{
  "n_layer": 16,
  "d_model": 320,
  "n_head": 10,
  "n_kv_head": 10,
  "head_dim": 32,
  "d_mlp": 832,
  "vocab_size": 2048,
  "activation": "swiglu",
  "norm": "rmsnorm",
  "norm_place": "pre",
  "norm_eps": 1e-05,
  "positions": "rope",
  "rope_base": 10000.0,
  "rope_fraction": 1.0,
  "qk_norm": false,
  "attn_scale": 0.177,
  "bias": "none",
  "tie_embeddings": false,
  "parallel_block": false,
  "init": "uniform",
  "init_std_qkv": 0.0282,
  "init_std_o": 0.0282,
  "init_std_up": 0.0282,
  "init_std_down": 0.0175,
  "optimizer": "muon_variant",
  "lr": 0.00975,
  "lr_mult_up": 0.933,
  "lr_mult_down": 1.5,
  "beta1": 0.95,
  "lr_head": 0.00671,
  "warmup_steps": 200,
  "schedule": "wsd",
  "decay_fraction": 0.644,
  "decay_shape": "linear",
  "final_lr_fraction": 0.1,
  "batch_tokens": 32768,
  "seq_len": 512,
  "doc_mask": true,
  "train_tokens": 339700000,
  "steps": 10367,
  "dataset": "wikipedia_en"
}
MLP neurons of a small language model. Each row is named by its layer, matrix (gate and up: input weights; down: output weights) and neuron, and shows model dimensions 0-159. Each number is 128 + 24 x the weight over its row's rms, rounded and kept within 0 to 255. Numbers have three digits each. A neuron's up and down rows have the sign that makes its largest values positive.
A block is one neuron, or neurons of one layer that tend to fire together. Before each block is what it responds to, as a language model described it from the Wikipedia text at the highest values.

Responds to: Ordinals and compass directions
L5.gate274:101093137140142081124160124126102144125111077109142125153144144140117115106174158114158119105119117126128062135090095125191112144135177150128130144159129115095155140106120129109152110139161135139120101136186138163118078129089118113105149090176095111113146116127111159116135165111166154150118121126190127142127112080086151120130132143104107129104124161152118137109129108181158134111126126168085096108060157090084101131122117101134139111114133097124101125117118133159123083101153144
L5.up274:153111142097174080137091127154111135114121087119141117127123145093120150150159133129168127152145089132128129126138116134099097106125143108141156154132065124104067121166083122131116124117115122086143177104142120107128137179138135114121098105114124110131122162158114141149115141152096188109120125118126171117129110160162128139120116099103147139080088088133092146121112124120140153160080101152148130110132115133138135140095122141110136108140147146134119088066105164137160136157126138
L5.down274:118102106177123131136124159145116075105077144096147099126164134104102114134188083140130106135135158144143116146147118122127197143109142131093116130140123140109131086161156130101145149159172133176110143109144120131130120136085122141150169119147136167124153123158146117128111139109119155160116161090158125134129102105108111141162126160163086148165176117107138113147088142121168157124127116125105116119150154130144140128140107133142094148121145133145126103103117171164108113129141107
L5.gate447:137118136084110121127116165124102121128130136113168092158162163153122098112131110157144108156112134122183138133111095092148136157085146106142102089120146125127137097146132115092180134154189104132116145142126149131093117191176143158127114092119127147116119139176102129105134120162133115142142140141126102132101174136142137164124137147100121129113115152143117162108090103155118116139145133128094101129133136118116106130145154154131149156168124159133119090097134133153097135118103189
L5.up447:104127162156117155143115140143092118113113159132125105134170119140128133135154074157125174135152140132127123122165122157112144183128157146117125151116132184119096127166112139085141134118148126148091117124122123141112138140148142132093125131147148139133131173147096110099110102151126169128190104135124131148118181150131157133146104135148147136101152134178122111159152132137160110143108120118115151129148137144074133118130127144104128147082132128133125128100120095129126136115161132
L5.down447:122121132135114118169107086129156153092116171137152117130156162113095127145121124125140133141148111184132133122109134141065140093130160150126169159130175118113133112118108118116141138112147117127126140117173116110146112104140120098106126128165151172119124140148151146139123185092097180127132113117103146099101131151080132112136135099131147152121154110140126148107113113132144165168103082181086129126093126132126114114100128175107131128139136153159137116170153103133166123114110150
L5.gate618:164083143176159120097121152143172131140110120134108117130104157126152129121121134135124127110100155153108104134159099128169079134110135135100130128118107094118113111154138119125142124147118121097151137172166121154130129119128127093106088113122150106134126123136156124094076095114100144083125139163134089139103093135086134166150102121064124137161129146137133135169106116097127103137133159112130100109073124112136141125175179121121157153095124154147108127099127159151102168126117096
L5.up618:104044116127134153107090190134125124128141123102118073103139128125067125129161159146125109098132119124083092164153104110169124105150095132158106102103156102103099098133155108123131139131140155097100106127114133152132129148089162117131088142158146098137146128122147123083111151127127153112105091122101119108133072130135129121112108152095126155137063130122126141150107129114140150137154149094102096090134150145097123162174105119078166118151132102155154162113158147162172160128101164
L5.down618:159069134138132133129135117123099166120127137111128128146154144101165182164134142136101104150138104086128104123097117152117083116130150126123086086112193128084125137131136146140171127138173110132137133119119144087091130142095148083102103142098146196118083129128142122095116130107141136164157115127144129139142151127105133141152195106112146114105152109156086128125137136115129142117109104097113109136126130129117097074120132165135181107153151146129120171122101167121142138176112161
L5.gate712:095123156136078131131121148132166133105116104125151122134164124139116153138157115132141140103122155158091106162157169118129134137134135148110134085147075131154149149155144124101139144115157148119144164144117121171118157116096154118090099162124155152125121108097101104134144123108127150132121130116121081159111120150129140167134146158124136122121125151171129128121067092095113114105115116102120145094130193123111133142161089123113094166137104098124131123134185144108119111107141174
L5.up712:105097116127093149152141179134168136104123112136104110127105151103107169153169130148141125067122143134129088172189115107140144131148139166122126097141141129147158129176107105096147148109119147133134173147160111152123109155137175134070115152155100141130137146123122109146146106154150136142188160125118064167140163143131176166151155133129156135120116120162105060122083113109121101115125125095135171151104131129115108121127085161103114130115118121161105109112162119122132121128152159
L5.down712:167112116141125107152124158131136159131156134105102144128145125125129126163131146139120172108091111150110123138152081144151107140161122122126166187130126145092144133174110109122116111137115137149187118125160098147121179144128119151145113121150135175111141170132095126123083127058167135144181113092112105115106109115095109119140161128160125174160102142159167099116095119123181157142145149148122148146097156133118106129130121139104141148101155113132109143179100091114179136126133128

Responds to: Incomplete word stems
L5.gate150:151131099107128143133105105152111136167165055126150120118101140139125092153164130128143116156134092162165151172130160124102122135137110151115133101101120141139109103090111111130095084146160136162117137148131154167143142109145114143080125138117170154114165095107124136139124141170141141119160113150128116131087087102129129110089123116173152138135110107141166090129120103160127149100138150128135105141077189149095140124097160117121147141120146161130157122109067090145126118136154143
L5.up150:113110129198138121078141093159128100136128102169133147128135112140158137123163152153164123090123091112126128155157146108128153147147089128122099102093153153167115136121115109093141127133135137151143132175163118155100173097134139130097118129171106108137178084099094136127093108144125177113158101107119122130100176111140105120098093137157116105135134092117087138152093100165148157090127131127141127143115124101105175147103140123146171099102128129140126179085079144128127136156144124
L5.down150:134131107117146155133139129122140135145101127133094139137111151108099163124141163142117140131155083130089111157111132154152098151123103151116150141121126117140134131133090125128136101156123076140104158126167143107156147124156168094100143080106086122081097081084120135139106113090119106104123159135168110114089125096119099099104124151145149071122140113151168100150120101152142124119134133128117163120102096147135131119101105122142113156129109128092148133151107121143119167124118112
L5.gate167:154142098111191162132123169121126112170099143141086141166127157162121143133148125105111138130151133164116121143131116113104142120171139168126122141131127131098118070142154116184122157163127133139128096131102092190098106133144157144146077167157108130129142125132086130111138144090103121104120108102103127128081113105139140132069141135113105122148137093106136108127082111132113116161135150145127143155120109094104099127145148097137119145128156123138126170151124131128115143160132128
L5.up167:124111105129100110118100136143201129127139117086118123152168138113119158107120131164141143151145131160069084146118101093140143096111132093106142149131101104153130136161137161125117105129130098140141162139141129135082158116146126091119163102131081117092069160150127141161137173091147105098171150099099143098160118147095111120089143128146152180110123169112145104140097124120112153107154135121102142113132160141133101114143121162133091109088107147148083148134114147145159111120129128
L5.down167:141103134112164139143114122131146135101115154131148099149120084123123164132095108144115106187089092130144131130118132142110118121108132118148081125118154150135115118125108127136143126133120095126140143106130157088180116117094135113125135147068170121135132160097146103141161069177117126116103125122082117136122125114125150132114116096136106112117113100109149151134107140132188133141126116095119110133144139119119126147138103112110120111123100107118143116109119132167159161115170144
L5.gate190:122137127124122127166108140087132137114094143096090134130169103121141126149099102170144085151111091118135121095096107147139098091141157159138115107129124108070172151182132099128148112158160128146169195124135153150130146106101117135128096097104126143141128141120098171130112121136131142122149139125106160094132164133127122142102153153166093129099120113101120147123119131160142141149120110110147106170093176157169154064101144131154193138128138127174127136142106162122112089147107128
L5.up190:105145153131128131152137156099142107118097088093038126130194105127100119151115100101148107106080108108108092098114134101126103116175136154102108124114156118128113164164154130133148129124089135149160118098133124141127124131124132099141136148124119136175119132139125121158108114072087097184166143151134143126150142121150131116135129151168118112082131121151101137133126150146175130127083118112120139138105132145123109135104132093150140130106128144156123137163137135100155104133136127
L5.down190:136103123132124092144124171141107125111137131123146093180182132161131120153139158111121150170116102143114130112116108113147065138154179146154150123088169133118149136112157139162128107146119107091099107152082106078109126132117140090133124082154157128143140125104119159155121149132124104137150105129150109177192117117108125146097151090135146145138101143105125119086106092123129134129095096105128129185127108096147131119124129138097124110117101132158132134177101143100179123158150096
L5.gate214:142110145150140121160095155126133159150100147102122123114155134152148138144155105185157082105098187160143125119122129155162102136131129164070088124109104113146131117133156136138137101074096164178118134100102113130078109171093117124114147142140086113110177135128092127143167129088164178100147133138090153114135114106104099112152120164162154122105138127164120122147074111156184134139101138122096127164121115090102119130140100106142142150126122176140108134120096150114138118150169123
L5.up214:129125172114166152108151139119167147134126141126121119151151144120124118122071131119144117108156099124160088170147132136137071125140146173113118099111069163189141139176131121166159142123145131136128089135167084136070133155108118106133165164149128115107074096152147137077125115097138110122121126139113091118105140124141141133146114147119180141118107150119118119111084103145107138102154101171125093174161152153136124151134130111162139114107128084108133094139134140124099115123135109
L5.down214:150121155147115105147099125137117198136139118183128096139157121134139123134106127164133098143132151132196090121112145136154116123091107132140133133076119122103126103142158137111131146143156140147115109127138132068175176167127141107118113090150134100148190115111111134162118097110096119072133137126159101135134125110178083137087161126134153146114091094132168141084110144144159132103134141123113112170111148162128125147100121182102122135081149153133132096152117120107157134131139118

Responds to: Mid-word completion pieces
L8.gate415:181113106106138088141115150120144166148142084120153151154126163126135127170131155081164152105105116102139116149079123147099077134100077124143148086135111143131171096130125150157136142109120133160101146135153087110113118144125117125091146137158142110115131105129117145173139142121121103121140131147157152145133111133119139097118141080082125137164085165112151088146160153141152134107138106102113118151149103134128146109078112123129112150181122136120061117125175134130110145127112112
L8.up415:137114117125119166088140156148131093089125135142128138141120102124113146165138127162135164141109157143107102148155145135107086131089135159133148078109076154129098142153141175124135105124121063126126176126142095139125139120122143136177075142128120102158083149124150098159176111133140082144089133136148156123148080115112099119133159152113143135104126072124104134163120148144115142114124110141157058123153108150150121082089169122127108143152108167086153165158153153099116141106101102
L8.down415:098110121159083149130138100083108116157110157163156164129162118083125127175149093151127173112124100114139155140095104121091134101115117131112115174110141092117072153148122143119145115112115150138121134144119116098129142132134120131156155141123123133121138125124100118105119086140144107112109133150129151118135134119147084125094119140124123142142149122100130151120124114035137128111107167123149132151198131150150146092102161110125136163113130152159130119112130144125099119133134086

Responds to: St/st word-starts
L9.gate49:146137096128073090108105158119127146159111127078114116115128111137144114121138113130144141132089150125110125094116174100148124117154119121119128109126190110125174137132145120121112143133104084164139108121200150123117126178136138098146146103141102152161102135140110115136118157117165092178111130121126089178154168127123162102136098108137156143136156082157148172109125090105152143132111084106100130102098104090110127127154150098139108149163152181145145133109138158102132077095159089
L9.up49:104117168118175164168172113126145123103086127120106091109134137134046111126132158136133104089085104147117144104147108120141166158133130136124104134147114105113145152154108148171118117150144107106140150140146111123108112139148148138188153121119161145133130141128171175104116128098102125154114115076125124141139123133158131156130127158119177181122100143127109125143154124138149156137156098148090106147095122133108147131154102135125122151137117090112126090166135149135146159125111111
L9.down49:087162151133127157151112164150152160092106134140103113074127136144128157128102136138128141136135109080169125077141155117107147200128107115164124147111116138149115167157117145132079101121121126128119119135141148125156139143111110137135142136144136118139128149139085162137135176135102139149110132127105149119074138145108131084099122163117117105124062110135121117136135154159091126139110122123097143129147088119152139089133169080154138136060116109087144160112169146147130122170143088
L9.gate329:127173140121105123109077119087107132123113159085165137104138069141129135143166138129108139146088121119122165090148142115154128154153106108082117133156116104133136144196140122133177153101135092117115152141116138140156118157144179125107147095100115143116149110121119127094136116122112136107109130113124136119163102132116179147147148121128112147159154138138170142137120119096057139162132094099131123108162171123162131110112138119115142074102109066113107142102082136135100111118140100
L9.up329:165160122115181083182123086114089137134116143092146127130179094135115135148114107162116133108098166142050172100156131121132114158120103150145114180125152149152090135107109129160151112116129093140110139127069129130111116143115149103116111085114148122105091122157146110128138103135131149109145126098138134136127116085111127116101159123139097094160124142092162095106134134119160127116135100074111140143097094127099124115135115131116134135109107140138158117112113135128121136140120123
L9.down329:164103138154128127151173123116145164172129137105159122137111098140147114083138106117147054122092118121090172156132076126104127136139135116137119117086146197135102132072128124134135110137124117113086137103136165122128158130123084150162109142118156070114158127120121084136108114142143176105099145115133093089157149098171091088091118107143131141120112106150093150123177112143112143128161104099145150167115147110161108142130105149103146135147102105149122125129121168138158128131105146
L9.gate482:115152162109140156083084101105115123183154111190111139149161081139162099081121084157114104144114146079112128125092132107114110154108129117115103150159182138143133168101172114135099155118163142127133144129106107087104114135135153189145174115110121106124151170119142093119169146144141152104169110142117153156148124119131148126136139140144181115139138113108130150145081130105144104133149114172120104116059149157098149149149148140119095113110108153135129112176123134150103123129117142
L9.up482:121107132112082101156132156122114178125109132096097084126113106093136142132182137159117138122081103130087112120125147145092080127134129140099124108144124083089095121125129099100101159137160106139105107123140122086111125132133139084109123116144142142134152135101113121119145170144155148102132130123111155088106133096180149164100122130136168120149090130134133157114104166117147101166119117120103152126132132109124112152140135101130149107126145125133132152175150134119151091154104145
L9.down482:131138134134141127126133124178150166108111082125129151154164125117131097094129108162111127103116097122112146105157134123126119126107210121118172165127182143082090140169138152112164170149129141149107124129131119097106133116118123090145178149109135165133147157103093101147135106174141125122143142103121129123097138100139089154106097133111143084144144114150117142131105109069148128130145121134134126092134147070116101131113115106103144064110162102186157117181135123148130127108153117
L9.gate564:143195137090140119135116152129108151126136107136150093145105143140145119121102114151148103143141086074133127132118106123098151110180126123119163112140177090132111188105152118166116138113131140155125088145109112111126116095146158143113135123155103135173113145133158108147118171144148188120104153088129126144175153120088123133093121112117133076083119099123129108115142109102167157133090129095096126152145132106099130124197096109123142157109141158115144118179107130117084126207098120
L9.up564:185128127113111122143100161138120080134132136174124094134147147148130104130108098149105108157115105126135142137086162085109143154132106115129160104109145119146106167156116158188106096153125170127163099102100126144121112108116124143149140099132095122123135144153162137145133166152115132190135109109144149186113134068153069156105138150107153167111139127134172142116088157076132133150109176150182112151162140116093147152145137112126117103090163088127153117131139102157084128137114087
L9.down564:163147120150164142168088128117117095083149125153098147133142138107157135156118153146135089142112089130135120141111123127133156131118133134122146117151129138105148112094119142122139154132166134150117089128071115086121110115123132147118140119136140181151181117144174110130128129151147150132148149132123125123118141086111099139105120108133124124126126096109152161120143114118172133111139110122135119133115154123159133143132105136123150117129119076161098119168133137138089126124093136

Responds to: Uniqueness and superlative determiners
L8.gate831:210127121115149154127125153144133117100120126117142170070131136116092134098149059162131143113156148100179132135156176128121089130098163121140065088101123107136125097162127117119134117154088181153126129116148138092091124108138138140136140154113124093108160126116128119089117126120152111164107148101105111156120113147119146163151109131117090135125112149146094101109135140103142108100106127092114148129165133169131195154125109182112140129101112165149094142171149090139142147126112123
L8.up831:110099131163099102118140105147146141111104115101112148158137157097127108143135133128092124124160121135143150101121111144093083163082130108111109102143119136129068195130144106112124126130115161121087116158122126182089098115101127125097135149131128118191163131107116133128151088138111098143145112145116100114119180118116209120143134149173116130144094085154161133108133133104151147123156134139174190127095132114082102115122092136172119138147158108138144097094119112132123140117103108
L8.down831:124150111121124136116124101102169132147141112092103151098185140102137131117114120106129091127142177139152188097126144126117085167148128155114136122122085154124136136153130129114137108148102139131103088092145104132132071088093111137161152094107093125134118141107145121098125132116099067108112096120132099129118125151116173116143126124143130137102123108182121120135124093140123136117141112093113080125160110127132078115124122114092124119100147123186152080091117134083126095108181139

Responds to: Determiner-like modifiers and adjective endings
L9.gate75:107138163122147151129146157138126124111088111112088095114121132179101103155134114129092143137143112143147167090140119143115117121171137108139118173134134156159135146130090143133121137137127139099124182148132157111114118119134118101153114129133097127140132133138120132114115158089158149147133089103126136141082142158077147142134118183134166130161120176168114069099104120124119127095091136149115192163135170135106123163146130090135100096077134113165069125138144122118127139120148132
L9.up75:141120153132123151099115103105131088123133101109094138156130145103119115166083091146131070137109182087155121115124134091117120165142122098095181085114100104132134140166125131063160129131164149118138129133092170127134118135150124137150113154156135104141166135139175126154120133080086123146177096157126161109132156168107089122120128124128117093134178118127135150129156125117138094122106111120125205118097151105127123098148113098121137153111128105161142104139117068116126161097145151
L9.down75:123099142120162105108144112140168140182123157133109169114125133104128161080129118163084170112158160137115127118160123150165122148112071136130127133117127143158168099141109093151106155160115134109180090127103151143129119102153106126128107109169169151102131141163155144084121128073083094086125134126110099104162136133099115120114127129137093127117141127123131143116108103113155103146127094131134125129131141118143106102156144170110128166190136149128149107144135118150085129106152106
L9.gate95:135134140136123166114108093128160120092103122131114163138140106113154135130105149129131129120104125113108154137130134119128080123130135142079166113120103149135175132127169097097116177138135148150144107141130129120111126128137121108141098122176106159153193121119097158129125120137106147093157121147088142115112128157116156107093074102141120136110138127154135111115137127129120084089129125131083090113106136091087146083149108129119095153141086100139156164129172122147091126120126129
L9.up95:147148125106127135133101136098138132121166104138127084157163129110139109134158147148136123103078157125119086105157168113128084142129115111100118145149146133143173124134165096149125203155197141115119157154148121134136171162194087120099125151149111159140113160110137149124117164154094145147114125094117109167116137164119121095160104113122097103166103118188107118126098097107124147135109109131094125105126127121136138126138095127096141133182081123122110142131160096139155128152120115
L9.down95:108123106104122155112122125128153090123143162137111163109174108116124185188115123108123152113156174115104107139115100147103114116136116103097124180149139156127120098161146134127141139174162080139140102131137143093125084114091172129142126088125138161143114126107140119148133118021160100122126115125156134116141115135132147112132167136132130135123124145107113156125129094120149150156119094164079133172118122135106104105115121123157120146083161122111142113123141129122119102136109099
L9.gate218:161104141112126118161128134114116148133125116107097135155107109168126132123140124138123139138126145120127136126100143129111140159103121140076130135147129151151122115145110157118135134141141156108094150156095141126145152151173108113141125127160137158143104175145139132070123133113153130110055126114124144168141114153120142093168129131128136181085157157173121149101119106161152111121112122149137114130116145170126148119153073107099088151142186128163118124134110125156120136146116152
L9.up218:110122102154159098154155176123120130133113103096107125126130110151141137126121113124126154082132121107166124164133117106124125135128164135104143139129121148167108128117163160104144170125122206118147127108130123125110138132147147131126116065120170116161122121082143131078100109131126154127142103111047111130097115112110124138090135132129101112130115124114120149125095116156164137124163143157089138139098134130115131144143112139113136153114145150133122128129083124092152068089171145
L9.down218:126155090132111155108138124163130159139149160107139109121120129116124129142127124113134158100140160130141137113187125125139118179111133094100135144110124133135182096170117167111117073160146125111155118121164170122144151139127123123128121128136153172162149123133123168114174134074144128183073140123131112165140123140100093152115124072105170109139116116157133174081091090125131188100130137148135137098090143107117118106150084143108156057122165142113083109116139079114145112135118137
L9.gate771:150148138130107158134108137103122100099165070134126142122104125122165095122143121096108126131191118134171119157094108170090089104126114126129093120123144119124152119128100166166146139163093130099136148098126142123130151103070106132143113161136159132115120096158155140110161104153141165086145114123106104138099127143110124114132141136102142090145095099132182114142103121136151119111130122114091088145148152126086119110123092100093147117153097138098092109094116151147092114142135114
L9.up771:156150171135135066109152114127154129148130126092130182154135186175090123140134108145137118177116137119137131107157113101104136088122114094109154119099101152100092132129142134103103115107101140162108152111119086157175129126101174146066098136163112126122148160171145134124154111113120112113105103124115090115144083156158141118148123133130147120120129114091141131155120138083145111126106109113105156145095170107121125133095151104082145089102151108152148157115124114093102131135115090
L9.down771:126176108121136109103143101139109137155126118102155167150083123102118131130140092133129135117127141126124122071115162156116154124115109116141140144118118081125131125135115111119108091148123123097140143105139078129109140153142134137116143120118139196137117142130147122080114147110156125152081140118101116159153122126109097109134151151116140131173115133133157112134082145092151099129113116099152123138119120103128092128142133154103112131088156117118137133100165130100160221140134130

Responds to: Mid-word fragment tokens
L9.gate221:119121122121116159066085185155137138097150158177105134151148128104146153115136120121128139148171120086149158123112148176192120138153150125115147113116126112101132174139105160144125151113163159125143123104123119135134150107106139151045116104126150148153092147172108135142122114113140117107133121145123099139138152156152159087164130099122128117141134185132155126144120144108178114140107078113140154185107117155135140105105152084120132113146131142127120102128114173110088119116127121
L9.up221:132171135131125116109110157125095116143061098142153156107143119130094120125140105136159101143134120136127094158155148131130117146119146134140128120134133157128160097118092100149171105116145133125124132113102144140123145197104124143147127095091168113149083143155119150122152177170100139158151102102076117108070109087137153113129117135185156081162123131152157144159147134094121141120115100113127118085114134135084093145103125068114097112117096131081098127148131123160106143109130122
L9.down221:138090121146148107134123070139138138110129119122116124127167104064109157121142130129122059107096111108103077148166136140149169154109141174077119133130106168096117105133115172137146110099121143125102121130110159128151088148108116136087083108115141114129102166146098130130082097152139142142122097096057128104126115110149099137138124138140079132134173100137155140166181121135143141119134098126147119127148090133134130133142116112141133139136103139093182142123112138152129168134141137
L9.gate333:146135165125141149142147101114158099109140126086108162170135092134149107165155098104116135096096056154114132106140124143158143173137102177128150134131073114091103103149116129106158155133106117153098086151120141096163153149097082137081128158151162159141112151155095109105132118135141141110132161136129148101130082117085124112137132134137139150138134101131152131133100166103126079116152077124143118136188115105124135111129123118110101103128136088119103126116115120078135132109138133
L9.up333:132110122143121092126134108090123136097114140110144159125145160116160147122127135101103114123109095131120150139165105110169113164136096133149175148135113147125153144121103060110123137078128119131167108102112109132156102151100108094134180087138127096132107147105078107147120112104116166132143138099137109129167159106145122115138119133119112096152131109172173140171170120122138142162120145105110143138162140111147115100121147138071127133144153127113100086096089135125087131137119112
L9.down333:148114109141136137149096089068132186106155121062153143141117061138095137088154100107138104082171083142135123120114122110110121123120137121123133139147102127136121163118133107109111136102089128133135125135120101161111175179103140125120137151149131145141111131128076132175116150142143140143167127130110123106103155130109112100124131177107140158129135109087152134124107110139124092129126138140122083140133111081118116151091131125089131132142107054102132107103148113093130132136095118
L9.gate432:117132120135140117116150101148118143101096105118158147163095132077095117132146103096144105110094124126091111112083128156125115121141078147136138182148115148138185104114161086174138145122162128126140089122131157168124152137084164144120103118117096089104113128115132129126112105128111114200136167151170163125107126122092123149091118162114111084154129160147126112120123155071111123128112097145156129190121104136132164145117126111134141155111119116118141122111126085105123160145142110
L9.up432:143107146136148156100145134147129113120111098124164104190125135153163136129111089114164082107112097137115127141131144107136150087134081147071145123140088101120144136112151116113112117131159105110129114164101111134155131112065162167138081186076117150086109161150098105110134107129110140148151135181172131087127120110137105140116114126139136105167122103110104114141114154091158132107137162128159161129159143095111126083110151150125109154147090122127158109111118126130142139124131091
L9.down432:125112113159102136166148136117145093121096154175105117124103139079109150138176135106092108112116093137097098166143141180163144127104097173135136155134112136138126099162104093120123102157107108117129103163150144173167150145108138132105141114138120179102135179132128123185152102117124124139134149114108126104118120140129106125131153140133127080123130147175134092121116165157137164103149109071106139128093135129124180134135159093113146148104089090141102153150122165171133148087106090
L9.gate448:119121140125091141160105092153144165076100190149113160132134128130150079144152074124115136144125097101117143145145143119134118131115105093139146135129134124127113107096099116172174095149133119192124122121150156113105131078103118167111171133148160087172089124151143127107105152156106154098139147164090165113152130174106125158082095090101112124118151161105155100093124145097131106091100110112072174140135113128163159140067128158138121122135143114106121122148127135159139111118113067
L9.up448:137138134148164112124156176153162113108130148124151145143107133166120118138139137120155145083084128142112124146116191122122152174152091108150120106122102147155148128104115131114139120101095145095159139143098120140151106100134149138075130091138138094142115154156097149164126137123101108153110141178085134119123154105128084136116145120130127148138137116107147069144117138109160162126104116094105131116148109155102134117149133079157117107126156119153063116087085159137113175142131145
L9.down448:126175162115103126184112100135117159103155101108140142100149139085070103178151130125118105150110120112131157130171153162119120131109112140129142178147129140120112168109126101162150094109145082120128095097051110134106115171172138155140167126112182120136146163157100128129143125117171095151104127117144125139108158154119121064184144113135094163134121109152152127161130144103116108149105144128092137153111143136105112126144132087153161145159141134179125117092102135122135139102104145